Weights of a small GPT-style language model, trained from scratch on English Wikipedia: rotary positions.
MLP neurons of a small language model. Each row is named by its layer, matrix (gate and up: input weights) and neuron, and shows model dimensions 48-239. Each number is 128 + 24 x the weight over its row's rms, rounded and kept within 0 to 255. Numbers have three digits each. A neuron's up and down rows have the sign that makes its largest values positive.
After each neuron's rows, "fires after" lists the tokens most often just before its 100 highest values on Wikipedia text that the model never trained on.

L7.gate285:143135187201108133092113111105143110121138128139149168125163144129141133143107154116121114096144115109136110123124157164125135138136103152128119111118121118093106144120115135124110143084132107102112126145098165052157107159153110120081110138115138104137163155191114066102119126127117136126133145111104178146157143144108125101112117147156156110151109133125111116091125125149110092113168099152148120092162153113087071126135093124099130090105119153138122128128096123120146111146160162106109150117148140106102106131154156106164114100090130122135168145107111142116114155117155154107
L7.up285:126140144113154118136104115140137152125133116112123093148127144120101121171112118131106138124118094114138108115138119167100117153139082112101129063095143144107072133167099161171119122112128102155140157158121124128107101134159115123143114073139115129139132137129130115104101103149160119101086125145121140128127152187124126112136125132129105106100153195131167149109133121150157089135155100160149159110144095148097082132140118146087165155090129100124120115150085108129131139123100206153153096139106111101161132116149158128112140104135109139135144165132105109168123117140143162105
fires after: "s", "S", "d", "es", "c"

L3.gate87:106111138152104152136142118107129137145090121140142133120133143115157148115101138117104165129113152138178125130128117165137126106161134123072099146122106118113091125127139191126140113123123107134152094147173115132116137104155110089134128126146076128101143127143111122128078100122136142120172117165143091172119136134129140128135123127113159120135160125151105079150111118148157121097139087152115152123148132149111098169122132111134142139128123138157095139116127132156188103149106128174158116126075113162131083156126110140122110074127121144131126140191126123095138098094099177081
L3.up87:088163166106146128136143150094142104146072108107121154136117140103138133148160107153127125117116178119129159171149106127137143129126179084115122152109138179129139128117097147078132143099116150151106113138167122180122126131141145110163163142135147114146095166143129114102116101139131086115099129161133121106153130107147129103145114120125105158131160106169189155145159134155125139148144096145112118124137131165098113138125098125141158129125135089087093139129132133108137089125136116133124063124109128118185138130129113140129085164144158088128106164163136094120140124151123117149
fires after: " ", " (", "M", "art", "-"

L3.gate482:128119133147101145118169124148134120174170088094098075072125093116146111127118131152104100118085139152101145137123098137135133175146156072113080128113143103106136088115127144127173097133149143152087108152120094145141137160088158123114175096130126133128121113122079081160118128128109137129059126138147091096131154134117137066141155152105105079138104117113129146118130112156140132139187103132117134110176134146146112105116114116149147170115079104100110134121111109123170123136148132102171092103118131126154157142119133151161159134114170093113182127115129124139133126102096167147
L3.up482:120156100104124135134149152150188171150137122113128095101160118136160133133099124132127118097105117163119114111155122116095115164115108094071081100126134110148122086117090098104150106161144147129122085120140120136139109110097119125111144111148103145125117130103064186152115094139138124109101152174131088102115144141100159063125097171103135114121104113114149162131123106136152109115161115121135114102168114155157096089083105108135097194139142127146133109099139152112140107118130123102147129122146137095163146135129139110154117146127140116114164095136132140141128126125095106155
fires after: " =", ")", "\n"

L8.gate610:127167120116117118115119094132133130165147160162123122082126131136124109154152094105127197134153148134153161107103113086118118129140142119120126122161146150150149158136152128179122100138106140112125123145131124089173109147149106132080147125119116164143105118155142147116165138131121081134143133113069157138126125099090162092157123072082068113141136142170161153124107140119142165135149133114159135134175124125139143150139175126137113166146167149120081131159100104107129130126129181104139145119163100157106145115136121176115115147155099138128115124122172113192094115140124130120
L8.up610:121109100098133134113173104124114089161176187135109127105121126171186124139162182098102138122077123139137126131135139111152101154098143116137112144127110124139076155132134105140123126136143158132082110112117097094125125100185100142178113102127125132116126123174124122141125126106163145116153164111104125177092144103127122146111124147118067133115121130143107150134155150095107095114149129146113128151114113131163126109126129159106108136148116095106145133140119127116149117137180139151131095109149159145139131121120158187073177141125140109138142104124148171162109143129100150151
fires after: "s", " S", "S", " ma", " Ma", " So"

L3.gate388:086121125098068129090063111126141101134107102152121143110148108127178119117132078108149162102115130128128141136126102127145090115120148136137115121132123109139120125108149112107100115140105193139163109137119122120102146154106137128163118107112108110104112100126097141138168134041098161145098105128146184105111162134128124140142115132114127107136112133164123103145127183105073140155135144109126097127174150128106153135143108107114112097130147164099145099120089145123120082113152113132134124094148136128132074146124142129127122109084128146192119131132183110109144125096115088147
L3.up388:064134139084095136137104132124149106123132139118141144088094127132134083142133103111099147145138155092131104165134092081126144138119153139090138123110130125098098104092116119118133138117107178118114151143085118144146122113174134130162127118109088068108109102123101109130150116123076103152128127133116145126144109090162094130093164138122116152104139096141137113141130167096081160132145108120143130108120147145114118143105135102112112108154159138117158107111124148132116098127132129122146109132118139126102119160142141153115121128090124136184065102088134142096170099084139099171
fires after: " ", " E", " re", "\\", " ex", " Re"

L3.gate408:187083153093131112120155071105159167144149131128126136170112152149095132136160114134110122174119175152143164096158098112088137102132151129099081113163108165103123135133142147085127099155081128122139098101133197139124104129121129163099153118119133134097148123127128159115130115104125119105144123156144100109148122118089125183119134168116140142137131146141114097103128144157119123128138113147127147155122172150130132121155148093117140143085127106122119107121125167119138090078097091122109161136121150149111116136133100134159142123087107146118126093162100098094151081135134096138
L3.up408:140150147141132128145097100117134131149117099121159097105108161110137146136108099162125078134106145121166142128155105153124153108096078116104103116090143163168138117154099127126171129147115087092130096145086116119168134116104089153119116128091087107140128121135106116180144084136127099151114168122122087165094179105150115126148143153092106199109139117156138127127110145167132127116155119168119142111163121119118107172107127133098122074108106168122126145119153109119108152125091120168126112097148111115135147109134117133152130095115093114108111098150133152124133108114104114071
fires after: " ", "-", " E", " Lo", " ("

L4.gate197:099114090121143100158145101160138123106094117159105120098157177113118121123098105109138150112135121077113102167189140138124120124141160155169142110161141161149134129136139168138118085120100100137128111158115094093174096135181114142105110105160142103148161133122142112104116114153098159149166064105127107135122101135136111141155143139141111113148176159080153136128156102152125127141104123133122089128150165113153147132143110141150156141127128102129130153142096159131182150108153094139140119131125141189118152127147138149153132162180098160115159139125153138094147142141142127126
L4.up197:099120098106152099122070110147167130139129167184141132105107119145112087154118105138104115159141122092109141155088104103094134127119091148166142087142147162154139160135107172112093125132182157101111147109122124141076115123123132148154068121154133126158119121102124112082125156140105165193108091141143114151116149133162112146128130138159079122117135137140107143103122147166094162135071107110117158100144116137135146151145128139091150135145133131123156142120098100096104144123137118122148093152143133140131127135055157078157158105148101164130136132107149113119143138127143110183
fires after: "-", " ", " (", " \"", "[", "("

L7.gate390:156117166124106125115108123171125128079083140137113119115137145158152143146126142093146117149094145112148160119119108140115095137121104177114103131144151130091128074140141069147117099100113095159125156140136121107090153158127129143134152167129154111096123154135136116129108124081118120118121091130140111153114117138104108116145089122146164105159122134092132117129092089114135099097098142161120133168100126074082090117148140137128170106093115124113099129085128146115150110108130136102111133136097166147128131174122111189154142111155165135139128132133126146118098160132184108109
L7.up390:152097143134069155146133117120131131103097134158104138133098096131102163140147124127097096123124135129129093099156143080145150118142138131117149114185156138160141154107136130150144153099069094099112108147147158141143155166111114133112168120160118121127154153146092100169111120085183120139158089103090136137119154095149151115153143107135137120127098111149140109109156134111166152163096123110124178096112128090123154092095142082124115103084118117152165102129080096136118094152147127119116120112085108083107154112131159094141085120108132106127094136104133131169142129131115088120
fires after: "s", "les", "round", "ography"

L8.gate568:154142111103125150159128104136153149116098164106129093108161152116148179129138094097096127126092162126101121126096151146134122117118101146090106090141119135138081100136159155154134081099088148116171081132117130115109146177111123159143137113132139107109095115109127137133157146110093134160156135143145141106109098124140136201100094150143083108134185152104113146091167129099134114109134098168114121127122113154138165090114098129130110110120117140092139114162103119109145142145133135141140107122128147130145104107114151106123137107117133135124109099095137138131176174150109138117
L8.up568:124129106094161144169127122118135118105121166106143123104058122163105152137122149114113174106095123155104172133148107095124100133111120144156138131131163110142139089135121132122132118135164102132195110171124095155131134140134110117131100159096118134150126144126101087147123114127122099121183137154162123149146139112119132128130080147153151136128132126150165184106110101148113149126150119165178114151152120130137173144118112171149145116116136179102111117142132100101159101159151118174126103107138105111120118126088111093122119143122149154111134172131080124107130102123165107114
fires after: "s", "f", "ff", " ex", " in"

L7.gate77:086164145106150130099065115113139159095142156129085116113141129159118160145112151135134103117139135162115119109153137138146074154139112119130089130110138136118159155166106138130126127132116124143121082107072117136114105133078118116142157156158150140093118152159107098153096115173110141121132099116129176107136098128161088058098149122161138129117142166103137114104117135117134157098149110123142145134109128104146161146118119150118199137147121149170097139132126119132070151135106142136117130125158089074146083128148086147135127116114172147161105120114100143158134117148153149097
L7.up77:100133115140144095142096132113099148131135114158087121109132131111125137145102094121131094140144148209139106154116095104123166132092166152134145093117106143138168165148124108109138103093126096124120081098119096132095106112124132166150115206107152113104109183098158153096144146155123087113111133136166171160139156153168111140118094124107132113110101180131160105132094127127139151134083126131140162127103092159144150133127137117076132115164145137130116135124139146129111123102134150096134150110109142103091132185187100083118094135141089146115112136147136162155144118127130119191
fires after: "p", "w", "ch", "ro", " be"

L7.gate486:140117095117126094104109110134093108091103120150168111092122132088144129156094141137100110124129094131105110113139105129101108180118135153147101163152147163146129121100135151111117108137132138139096113113136134131167175127105136108131101075113147102136065094139112137185118112125110142165137109120119179136122091100183114170135117155127142141125106126129146121133151166123125143121122151093163097141144139139146089124163107157153135123122144142107154101135093150137132114121092156131185106085139137090120166107166133135145079131138138116143146134147171109115133138198129121136
L7.up486:119138154100155122129131140139145095109119168116097124109163133129130115172084110132102142114135085103130140133061106068181171132112131154140106089144147130115099128141132130112123122148148112097078109178093108130108103140121134103139115116100100096121137109158114145150125137116116129127100096113179114150132129096101101119116104123085176092124116128147147112153161129096109159130144144143145118135080140105121147123119153096096095167093133128158136125109134118136137154116171188119112127118124168139123131105074126118102122149130170088118127151131130148103164127108179123130
fires after: " ", " re", " in", "en", " Re"

L8.gate335:105163109123116093119154126102095130157127108118120161139187129118148142131091097128155143094161155144127148110183150128129104160162099096064111162080180127141124141139174102150113152124176110123097156106153145123139111152114116118104092115140153153148125121151168154190120138115162148133125122141116131130150155152101100155127094128106105120160170105171138124129127148127093119151145103152114108161125116081147166110116124096085130121119125143132138165107138132132144122117126119093186110107178149111093096144104164108139130119154115138151108154140057145130146162128157142127
L8.up335:147139117127147103086165162112095131119104125159136157086116125139123127129141110124160150096096122118135112130185130155133117133141138083126170126124112153196153156122128146144160143148128112097153131124059116126124109157146129073139120124147122136119146159137108123112121120170168126124130131130089111124145124125135139134137134154187138105131128113138145167073105075121129111108142110145112128153100091129099121137105081151091103138099170123100084114114147085104134113121145149124140103128198119102119150117078103114136111132143179142151109140110068180118134125105116142126
fires after: "s", " return", " ex", "cho", " continu", "y"

L4.gate239:085148126091110169175155106102130133114117109155125120142123158118140124106094119162140149108145136119139099122123117150156123161160141158117112176148169068113170124113103119086082112116103118116104140121121140158138155197119140121108110139095136147100151106134128075123182079110159162115097130142110144146153124125156124137181155165074123119134123120128137127105153135176106137132126102118105128137138120122107133129143110093120175105150115139113142123176158133140106119135117099116074142143135081107148126169177089111124116093092142072136131128088129124111145112171160181131
L4.up239:083161089092104125198109125108132156128114115136126100155160177143107155136091101174157136119145118124126089113124124102149103144132101121078145150160157104142143125118121129122109123101127118122135123106122124113133168158139105139113097150092148159089155129126129130139160112078135155148106111131108140119121125102125145095144159138121124100134107124127118132115151124150113093138168117132149137084150137137126121134176146090149138134133127150117133126130174133132143138137120130134097130149162121101167132159133092079110125089099129147120147154080126117141168145153151137142
fires after: " Me", " De", " Com", " San", " pro", " de"

L3.gate623:112136124087150137113142144169147121115147139081165120115130165155153154128121146140154118120108151141142154123115095143111142164131116140106083119147132138127072140109108144118104129117160093107112115164142124101118131096094174152103133116147132106159083097193090123086162105117091140099104073118125128113155109161145104148146124111128081153164091154085134154133208174118134129180141112129112106119125111102151091123135122127097168135121133134091146091132116090120128099159130143144127164112106156153132170124118097092136124149125143148164123143104127126161096133110142109115
L3.up623:156145126111183094104141090110151150136152090148104164089131142085140123146148163135165158105134128150099123144155116136080129137125131101141152092144171155182117120137134114082104145164125154148125121146161176115151143108139146153102130151148103117139141157142094149151137129130105125120117109122138125120157105134088133100128075122130122150163155127095200126128144144126157108138130072134121089122163099157122127142123109121132108129139154139141108115165143140129085148144162150141116140111094194133139063118163162135158110123136101154166111159143101160120125121106110141129
fires after: "-", " ", " (", " \""

L7.gate338:094171138128107113110099147115112097173132129078154151110107131082101118148100078113148139099128123159144079108159171088095169153109103128087184143174156126132132092114112125158125100130159129109134163125167109139140115170136123082178099110117093163124111127163130112149136083186160193122154157128140145151177109153124134095144112153147144107161136134104122099118076107106131141112133139162146136115133127103114147114115142154131115143119155167109150091164117120091074083133090150127080124168128111153121152136144098149119133113102157121170090137115121156123131141134118108131
L7.up338:139176149126162091145134132113121100121141161125160112093133131172126130142084115138146133115173121154092135134137155139092155138141150128105081128143128111100142081162092137162116116109111147155171112151147124154134067117135104129143113146092181130056140118126099116131138171128156190111138118117146106136156128179147111129106123152148160129169131149103139128134136137110105133155138126141111140097148085118122108150123127161157129107120137119125128162148146125142112049130089161125138167159092099119109128119116126119132098126152059105145132122107141161158140085107175128140
fires after: "c", ".", " W", "ch", "ro", "w"

L3.gate202:164116141087143137126164066129121125096086131141105127139101140155141122098141147118122134135158153137103128107142110162098151128152123143141072155129150120152148106125073157085110070132146147137100117107155147137066134123133152140144118120082188145122126130148088139111154108147090137101164110145154132083135076130142132153164098118132132131110109097200138114111098115133135161121126106147091119150127167132125149130122136083131098134127127130133098107118097121107185176118174150106147158141162118128154141079115125163114148116112103163160162124138093124082103149120144118143
L3.up202:113128113143142097085122160130134113124130112119128118081146153122109103112123121113130149115124120135127121110103093131137129133168134112175112110104136150133125135120119081121096094186138106118126108192140162133187161120116108115135135152194124136125077145174122134107143100130116149137127147112161110142142157095130106101161117136119107157108145152207116114115185142112152157120101115103135102126101106137083152101156086150138113195108083092118125121110103133156139126134130126163104153142160130117146099152091141162123097140139074148147107140123096140166135104112096127123
fires after: "-", " ", " (", "ro", "A"

L8.gate663:112136101107076110089122118087108142134103112099083140120138137105132136172139108155147133091121122132163131141140117121138105151140145129137117143088132123085127115104114099098151124158168151165134152151097134180122084159121127156157106149131128147126104139152135148132120143139096157158141148153094134145157100117108114151096131125125140134105088140149123143086095103156152132120111169123149130118170145121124130130111138095099103141102126104131134144084055140104151110157154110121137075123182104123159127163108102131131099142098103124148156115140158158174127104153174178104
L8.up663:153156126116115156120113097123152077087132126158096178127138169094137130135109089142159137109119130178181107139168131140130097125122159140120147117083124157134135150143126151117137121126170090121118169110121143075141057155076135127101112087094105160152128132150129145161100170123135128139103129092111118110124108132123117132141092100138119124130089152137087157109117098136157106165121108136105147117153121143152091134110070123128134152144154126137138126126113151090128122134154114133141092140136086113156159119150167074162132132137093140129164171154106141137092175143126139162
fires after: "\n", " =", ")"

L4.gate88:109139108120125128167121131105140148157105121106169145081119175105135136076123096120138122095177124117125137114129116156091075160166140130159103133121119146136131120153116125092121138140095120146092129089102130107138165123107186150104161159151111100131112102112122160122156074119123104140106145154164110126145109114131069126177120134133101188122112134155112153118183130122144126162088111143110137143168126137147132136140129145119122126130133099142149148126090130147126133138154159158115141153156111161192071123059137130113109117123126143117151111162093118114131110110090143145
L4.up88:130152122110081154117140117123104115135134137078133156140115138151148153122132111094119132108136087122167127156131113127151111089129130168169105133100145149092161160135128088136114157144142117159119138101086157113138182114122154106147169101129164083130132128151139137115159108152132131124130137174110121135105134102131125157167143140152146148107091120187125144124103148122191139181096163145153120135126151125145104160119134115093122125159115148095154133119108122121153154106127123130104143126180064117198099101109150166098145100108149142120175102114077131102131119135149151138
fires after: " ", "-", " co", " inter", "T"

L3.gate367:119097115106147157138187125087121159131122110152125088109164162165147161136118133121157155123141135114118132167096165124159140138111136170154126153114128113130144128097133125107095117142163109094111147135117108091120160131161114152102163099147151126158072126130107163147147134123117115131133102184144128124116115121177133115125125116109128142126119109122126141083121101087138137179131118149097114127164152112157108142117114136110106121102126166115151146145132136143133125143140161117155169118155150129118152172131097187095140158166106198184106119163165143137135105151141101117
L3.up367:154098108137155143156124113095128138100134145138144121113158170158160092104103134125151151148137152106128146178106093171146123100121151151179087125106125155128103143128106128109127132145136152123125177127121102122072148110157135132117173088132129121178095127130120144125094163135128127121108116136190115111087116135172128079192126096136144171150123128163112110086150137103093133141116090131084093115136097139105135201110120135080142159109119165145139112147116142117135096120115131152139142138103131126111132149117133160137139161094075119171110145122108139161103094154130110134
fires after: "-", " (", " ", " the", " Sea", " a"

L3.gate23:092130138098135112115120096139154109141144078169102167116144154133149147121170179177091137166132122123103173133121135155119116083132142109139122147132102108135129133137128131088100134143112153136108134127172174135099109144160123157110127099147156088149091123153108143152133123112112174124104130109124088143135144109115164144160068112115119183131140112152165148110133154107131111067085121150094140121122142129107097157114071141114126113167125142189117120123068131098146127164104125148167119107128144149170060145095127122136136107130102160137140110131093106128096151124110181123
L3.up23:139133118097176104126154116087121179130139111113124156102104189134147155152142145181121151165090119082153186155116097109095098121143175112136154141136122142137119118135117154111088127143121136105119145127168137161130148130180117133072170140135100079183094115129108110113144152128112135161119095144117104133139104084118154150119097143138108150123149118146113154118107142116103118132100121101112136109137154150132100160147117152097122067161119147128112085138097106119132127156104095138159110121108133134158118131112122118146134117122088138104122166153078139175121110134157173141
fires after: "-", " ", " (", "our"

L7.gate361:143158122151075108157154107102100079169108151116118123120089139117147130156099123154125144110131103186157148130150084102118119129107157089124161151142151082165105129116091179153131154099134134151082098082136140136159094153101138140141128115137133138152158127160115173159107133085140123094136153137078123134162129114132085144093134130148159110122118124124138141116174114142105130105139157136155134144156105130158119132082068120143149121129141148106114138126147131125178093141137112149129141139127117097171124113113118126153132144121087115126075106202121150100108106136129102113
L7.up361:140157123176151152188138118105146135128159114109123130115147144109136144112124111155105167116144115135093152161171098102143121130111132156113139151146163151155128170149075165132143123120130071100115122105163150161128076139103159151168141129101121127103095092159184097162065130160101145108108143140082155137123109121137082108142126155141185095141121152154132121122117111089150124147120143136083159076125091099112182134085130087121127119127151139166166172087152118094101131119131132103091117124140127116140161124124139088150184152103092121151121108134116105126145150132117125115
fires after: "\n", " the", "s", "20"

L3.gate377:124125155112100131143149132103183128105118125114129130148121158107116114183177128101153117149121161162144146124140125085160146130161140153160132110121099125090121133089095157110131110149129140115137138140115138137097093183092137128097110088125100095158123118184137171144169126127117136125130147172113105095139117106138126151130126128096159115149141124146112175098116180108132129179211136120114099151112150124152121139137112089080165127085099077137149112142127131128103127107122169105135096099149107127150138106175147186181094117078150153100097111178123121151116105157123152106
L3.up377:115125142126110139113140173137137142117136145116117174080155145141144092169162138118113111131136157139096123179111063144111125107166119111121136129159095129101111143089105116124108163102100156089129148113116115068155094129093138117107121121162127110128160153125093124134124124121147130176118127133141130118128135150087139118143117135150139145094103147145154102096094147122158126128144152171119096164092133111132133140158140126091146105123100187114171055142059125123101120134120112110152142095141103135168138128117137172124071123103150155096123152132125128130133135164122175112
fires after: "\n", "-", " P", " ", " p", " F"

L8.gate270:170154076138117138103153135129148120104098079136110108087109106142174140125162124132133105116127121087111163129129117095076139134095164118100082122146118137140108130119130120127169150124157123103095078092129120161133140125110121182132135135138094137125106138116136109100133110136108145132109096118111130146129072113180127157112158114143177129132090098124134146092121150101138091117114118132107125135078109132119135154096146142177177130103123141142132126118071107166095123140162133164135077149139117108151128102102132063127064120087117140130142101132099162153131117129097114164
L8.up270:114130121122122119126115168117127095136139096112132082091137115107129128121151162095125109152123183143135142130124160134121121138188190076137128105135121167136097138147126106153115143163064145103107095146115157096114167173129138125133103152081116168159141112151140111130145123129086199116104151132139129148159094097126137122115135151138146118128132167115102120172132145134127124155133118131076129126138153136141148123135066123115119120164142155113129185170164130146086105099104125122124128177109162112115123070146185086141104135087119130115084151135087113141182143129148104138
fires after: " ", " part", "un", "-", " ch"

L4.gate178:129133137136148145146161112109112118126138111139155162102153125151112120130101156143153143119154143113156089131133097154144165124155105125099126099119121085151118099159102138096143155122115123184135104154124158150170130160154098104124155183135096112148163114115120091106114134132099141134117107128082167119149103129151164165178128116126146157103113096145145089111161118086126109120121172142138099145114150133116091125120088119118132134083125111109114112141108119129064126113087169117152130137144142079157144117148089142120129142111104165075092140147174082178106070134098107119
L4.up178:143157123120125101142158140135122099160137146144118140095127087135124108179096149113142159076118127150166092128133105146145147105159133150091121113091131128090117118118139142113133100080108097144096110122107157139101175127143136110099135143115125108133125150097117096129145122114113127138112140157102155114132072133156128148140105099142125142144132134156150115122172131095104142135136118139126097140190128172135102125115125123107169117114133067101102155119098086112143126085114171115160132128113131095175103115149109116125135139151109132101119172141150123193168092149104140173
fires after: " ", "\n", " All", " Al", "s", " Ro"

L3.gate251:113170117093094130124100139085127134069172115113117131104137154138132135075141154124148158121126125135103123140125102140112100153157147098140117083142165094114130127122186144167110116106116116103112133141127134137112133118122144157135142106104109205116080149120161164148163138115108131135134157109122108091145119107114130140116111127059103152145122130156135136143175108090152157125142079144161107145105139108161135115121131118124139122088175139050133135154163142093096125134123128163125136127091133165092136109117140131078147132129085155098083114124138116131135115144129110109
L3.up251:145128173128134140124144147103118136151169118136164090115148134096091140110135168157156160116132140164118082179127090114106123158153101147152129113111130146160133121144114107136105128143134106128166118123133119116124184088124131132092133114120113158082105102149134146123128118147092089063100123171130132137116078122128167111143108086104112102155092095124126176129159080149127084133109130129102085148112146123167132098155167121120164150148137093123103073147165159131155137102133097145134099114126143166130084170093142161116127126126112147115127106131125112156125147073133162105
fires after: " ", " St", " ex", "-", " creat", " st"

L7.gate186:168160109082130082087160106141128100122111128140130127103119125131164138117085109151151137110139121149154139147113149114142132126126166148127117131102125130150156125128143111081114123102128114138100121153083158125124133126099081152138119133133125164100102166127141137096127097082105123125086123133111117120138100118146113126126094171126154122124141146089107168174110112133146142132156128134128147143113171101119110128114143124132085097126141148131164086114109114104114153176160148103094151155145083130105093107113146166127096141112147107138149120142133117141159156179140158129
L7.up186:123129141141140112146148120102150106123135088088165135121166136155126154115099095148148145167110151115175119124123150165126117149142141099132128156144208120102138148126114141116160136176120166163146119140096098132160091177063114097130145166125149117140139153127120103161130138121121123104145165153096135145100126126134118124144120107113127155159169146116156157182142143128132136125128153122122124146132083102161077173117149141165147153136189180103098100111108119144126140076121114153153154126156133078170111119091114094139131120128094126126171105129123107153105102160099092137
fires after: "-", "\n", "|", ";", "=="

L7.gate32:102141139160106144105146117102146134122088155127145144145110133135119120122148069163134141142073172109091134097128151120101130123114118119131147131096139154120111097105099172160135125103119125134157137118155124132087096125130138155129120117124127111137123137108127136101114106141136121131114104125141108115157122166138149086131117125127144113160188132078168097149164146149106141123135125174092125160124143132172124120081068114123155147159178131104144133137138158162185109154131106147125106122126131123136165121165082171136167134162084144089088133184142084127155102167158137095
L7.up32:141117133155103111102105125149147140132114180116142151139121145139137124104108112109157108146140129149135153127160137164129142159071125158192129107110159149157134138126088110152129112126081145125140117088072096181125070109157104111145109112109127099144107125135079090132150116152112126171111120166110159149161142141150116139161124111116131168130157147107124129129140134149136104147104105163137129157160102139123140114124119125165133098155175129117107119149120122180184133162130047145101128113141143178154146138146118148182111146169077139123119169127141139096159096152176124144
fires after: " ", " c", "-", " w", " is", " was"

L4.gate385:149128100109074121126118108137137143154155138156132119111150171097098109142141153164109155130125173124156114113109141136115115152159151120131123167119159170144099076085077132126147122137160115175168135107143097098131168112147153157130093164145091156158098102110136124100105105135130126106149137131153107121101115119153099122133080143111120130119145118135122135108145107120115140147105092123132133174136113159138145120150128172150142139136129142116124116118100099116145135135103117112137143161124152108119102138121135160143130111163076163122111170150132133187148102093080163129
L4.up385:142129118110068119122134109142154138120143120125122099112166154096099127164141150105072132168144138133143162150137121139126095161139108139151141133096146142110145092127124162134097123180124100175154115136117098154152119133145145125152172172121127094140125132103130120123124082137119128160133126134148122113113109105149096158141104159079103112132138079131162128064118099110091113125153061133132139180110094192121130098148122169140128114162137120143123129118120146159186135153117122120102141182138152097163097170142109150120119141178079132140099161116142124163094136102074113107
fires after: " ", " (", " M", " Ne", "-", " Ba"

L4.gate404:125115091087088098125181120114150109104138127136114129096091126154117099143094130135113098124135115118164132133168096117145142143101153094103137118178112149153137104129146116174120168134133154104130099128103113151122120103146113123172194124117143105143149149132119157174088058149138097127122092129143140120122159120124144150098122127176105169123113113126162126120114083110158124179171176135159085145145137108131113119151141154144120152131138137137128162116120125096138130142090119139132160140122110065153096154137154134134102119135173148115148102124118127148153129149119109150
L4.up404:084147131133115087136154096175154133132102155124140114148103114129105140136123142125080141107152112133144154173090132080129137118129119103141126157187156128109098124145148138103167106143151162113087100120085158113121161151105093070128137160099150091147100128115112127111119136129158165078111128111129101087176164118126138143091128134152194186143134140146156114114147109085117114100128153143114109130174122168129109131134120149113113169138124099128104123068123150128130113122102142128144148133117104087128073126153141156132092158119131130137140136101099147141129130111149134137
fires after: " ", " C", "s", "as", " b", "ent"

L7.gate376:130092147127161112143107093115112107131099121136108093114081143147128125126110143091121094160112169134148087126117121112137136133164105128142131144125143125093122127117148134130124146119137136152109098117125137107065103125157122143127126156158171157097132120119147104116141180106135151115143114124097153133133121148165159119148150178087095123136113136135164184133128112069148107085104098154126123133128142157151152134126104140126098124150150160118102128116125117112142107116102162118130141131088078141147152124149114142125127113147165127128083103133145135112102131175105079138
L7.up376:153135136145150139140139079130135119148119130109130124131143143130093112129139143102142142174123107132108112123130081114127127089116159192092103111117088128142108125145161127117131129090153124133153091134140117144108120122102135148119149116110099137147153122152121132074172140141142128113125151137115130106136121144064107175143126157154119146118106156094137140104151063143153197147103135109194143161114155111128104134106158111177134115116112123165116159132110142090106145136160139120154129147128158112108124156079123132119158126110200119134110143143112104124153119132121123099
fires after: "la", "s", "f", " fa", "ar", "va"

L7.gate270:142137106125126118119120114115130170104127126169114128116123136120116137171148135111114152072100076113121160164168122108149092147143160121107114136115144161157173127147134127092154128106123132122136147134111143126103135090184116137124134109159096165167107147128108114161122144162130143089135100138134123130134115096144151119136117154124119124147075125106105117162162143183108115115146135149112120124099123128143138118170130120128127159104145108169108079148119093107104083114136132137146126159098105160177132167138146163123136123100168135124094097116121115180164166136065144193
L7.up270:116169120120106132132104092065125080135172132132147113096140106123116138093134202140094115154108091137096116121151098162149123125101119126142124105116131124122100124133123107152118121162113103165078091129118162130147132125135098121152135139190155165093130116127130165143146115124091147089144114109157127171174141104098111134130135075181169132114083068108119117097120124108115139146086125152147138134148132139106081152124077105094157139107127096109134139121126152121136130177137110125133121114094129140176118102132150148127132122133120091128124159143183148108132094141109122116
fires after: "s", " |", " ", " S"

L7.gate522:180100133173130155140142137102156132101120126133103140099148125143112116147149152113123144111117125085095122112144129134149091124137138123165156097155149166117103141138096103131119131130120111154095114165108127097121134178161104129112146131119175115117131108132098162150155132085076129108121136104094205131105136161132121113131111167154139141141109150120145069153134097096157144113148113129164121131108178106113121145135132125143143128140125159131102128142150109130129113108174168122129168117141116166150119117145125083179152099130149085112072163117189119135102178101146118115
L7.up522:143094147101107160137128111086108127132127127132097099139084131147089127155119138090170152157132145132167114104144108119177092154158120138144136142150111121147186125138136116160149122150135085082155126095115115129116070073074076098127129101092126125141143164121104123087101101125126138162146081129120112128127106150116145089127171126092109127130117138156119107126061160116148111119129064140128126148098130125131159122142113124187151116102127132078126122155113115161125104111136113098185123152144143138161119143139118165132165130128152144147146118143113150110132134126162108126
fires after: "s", "les", "es", "ations", "ies"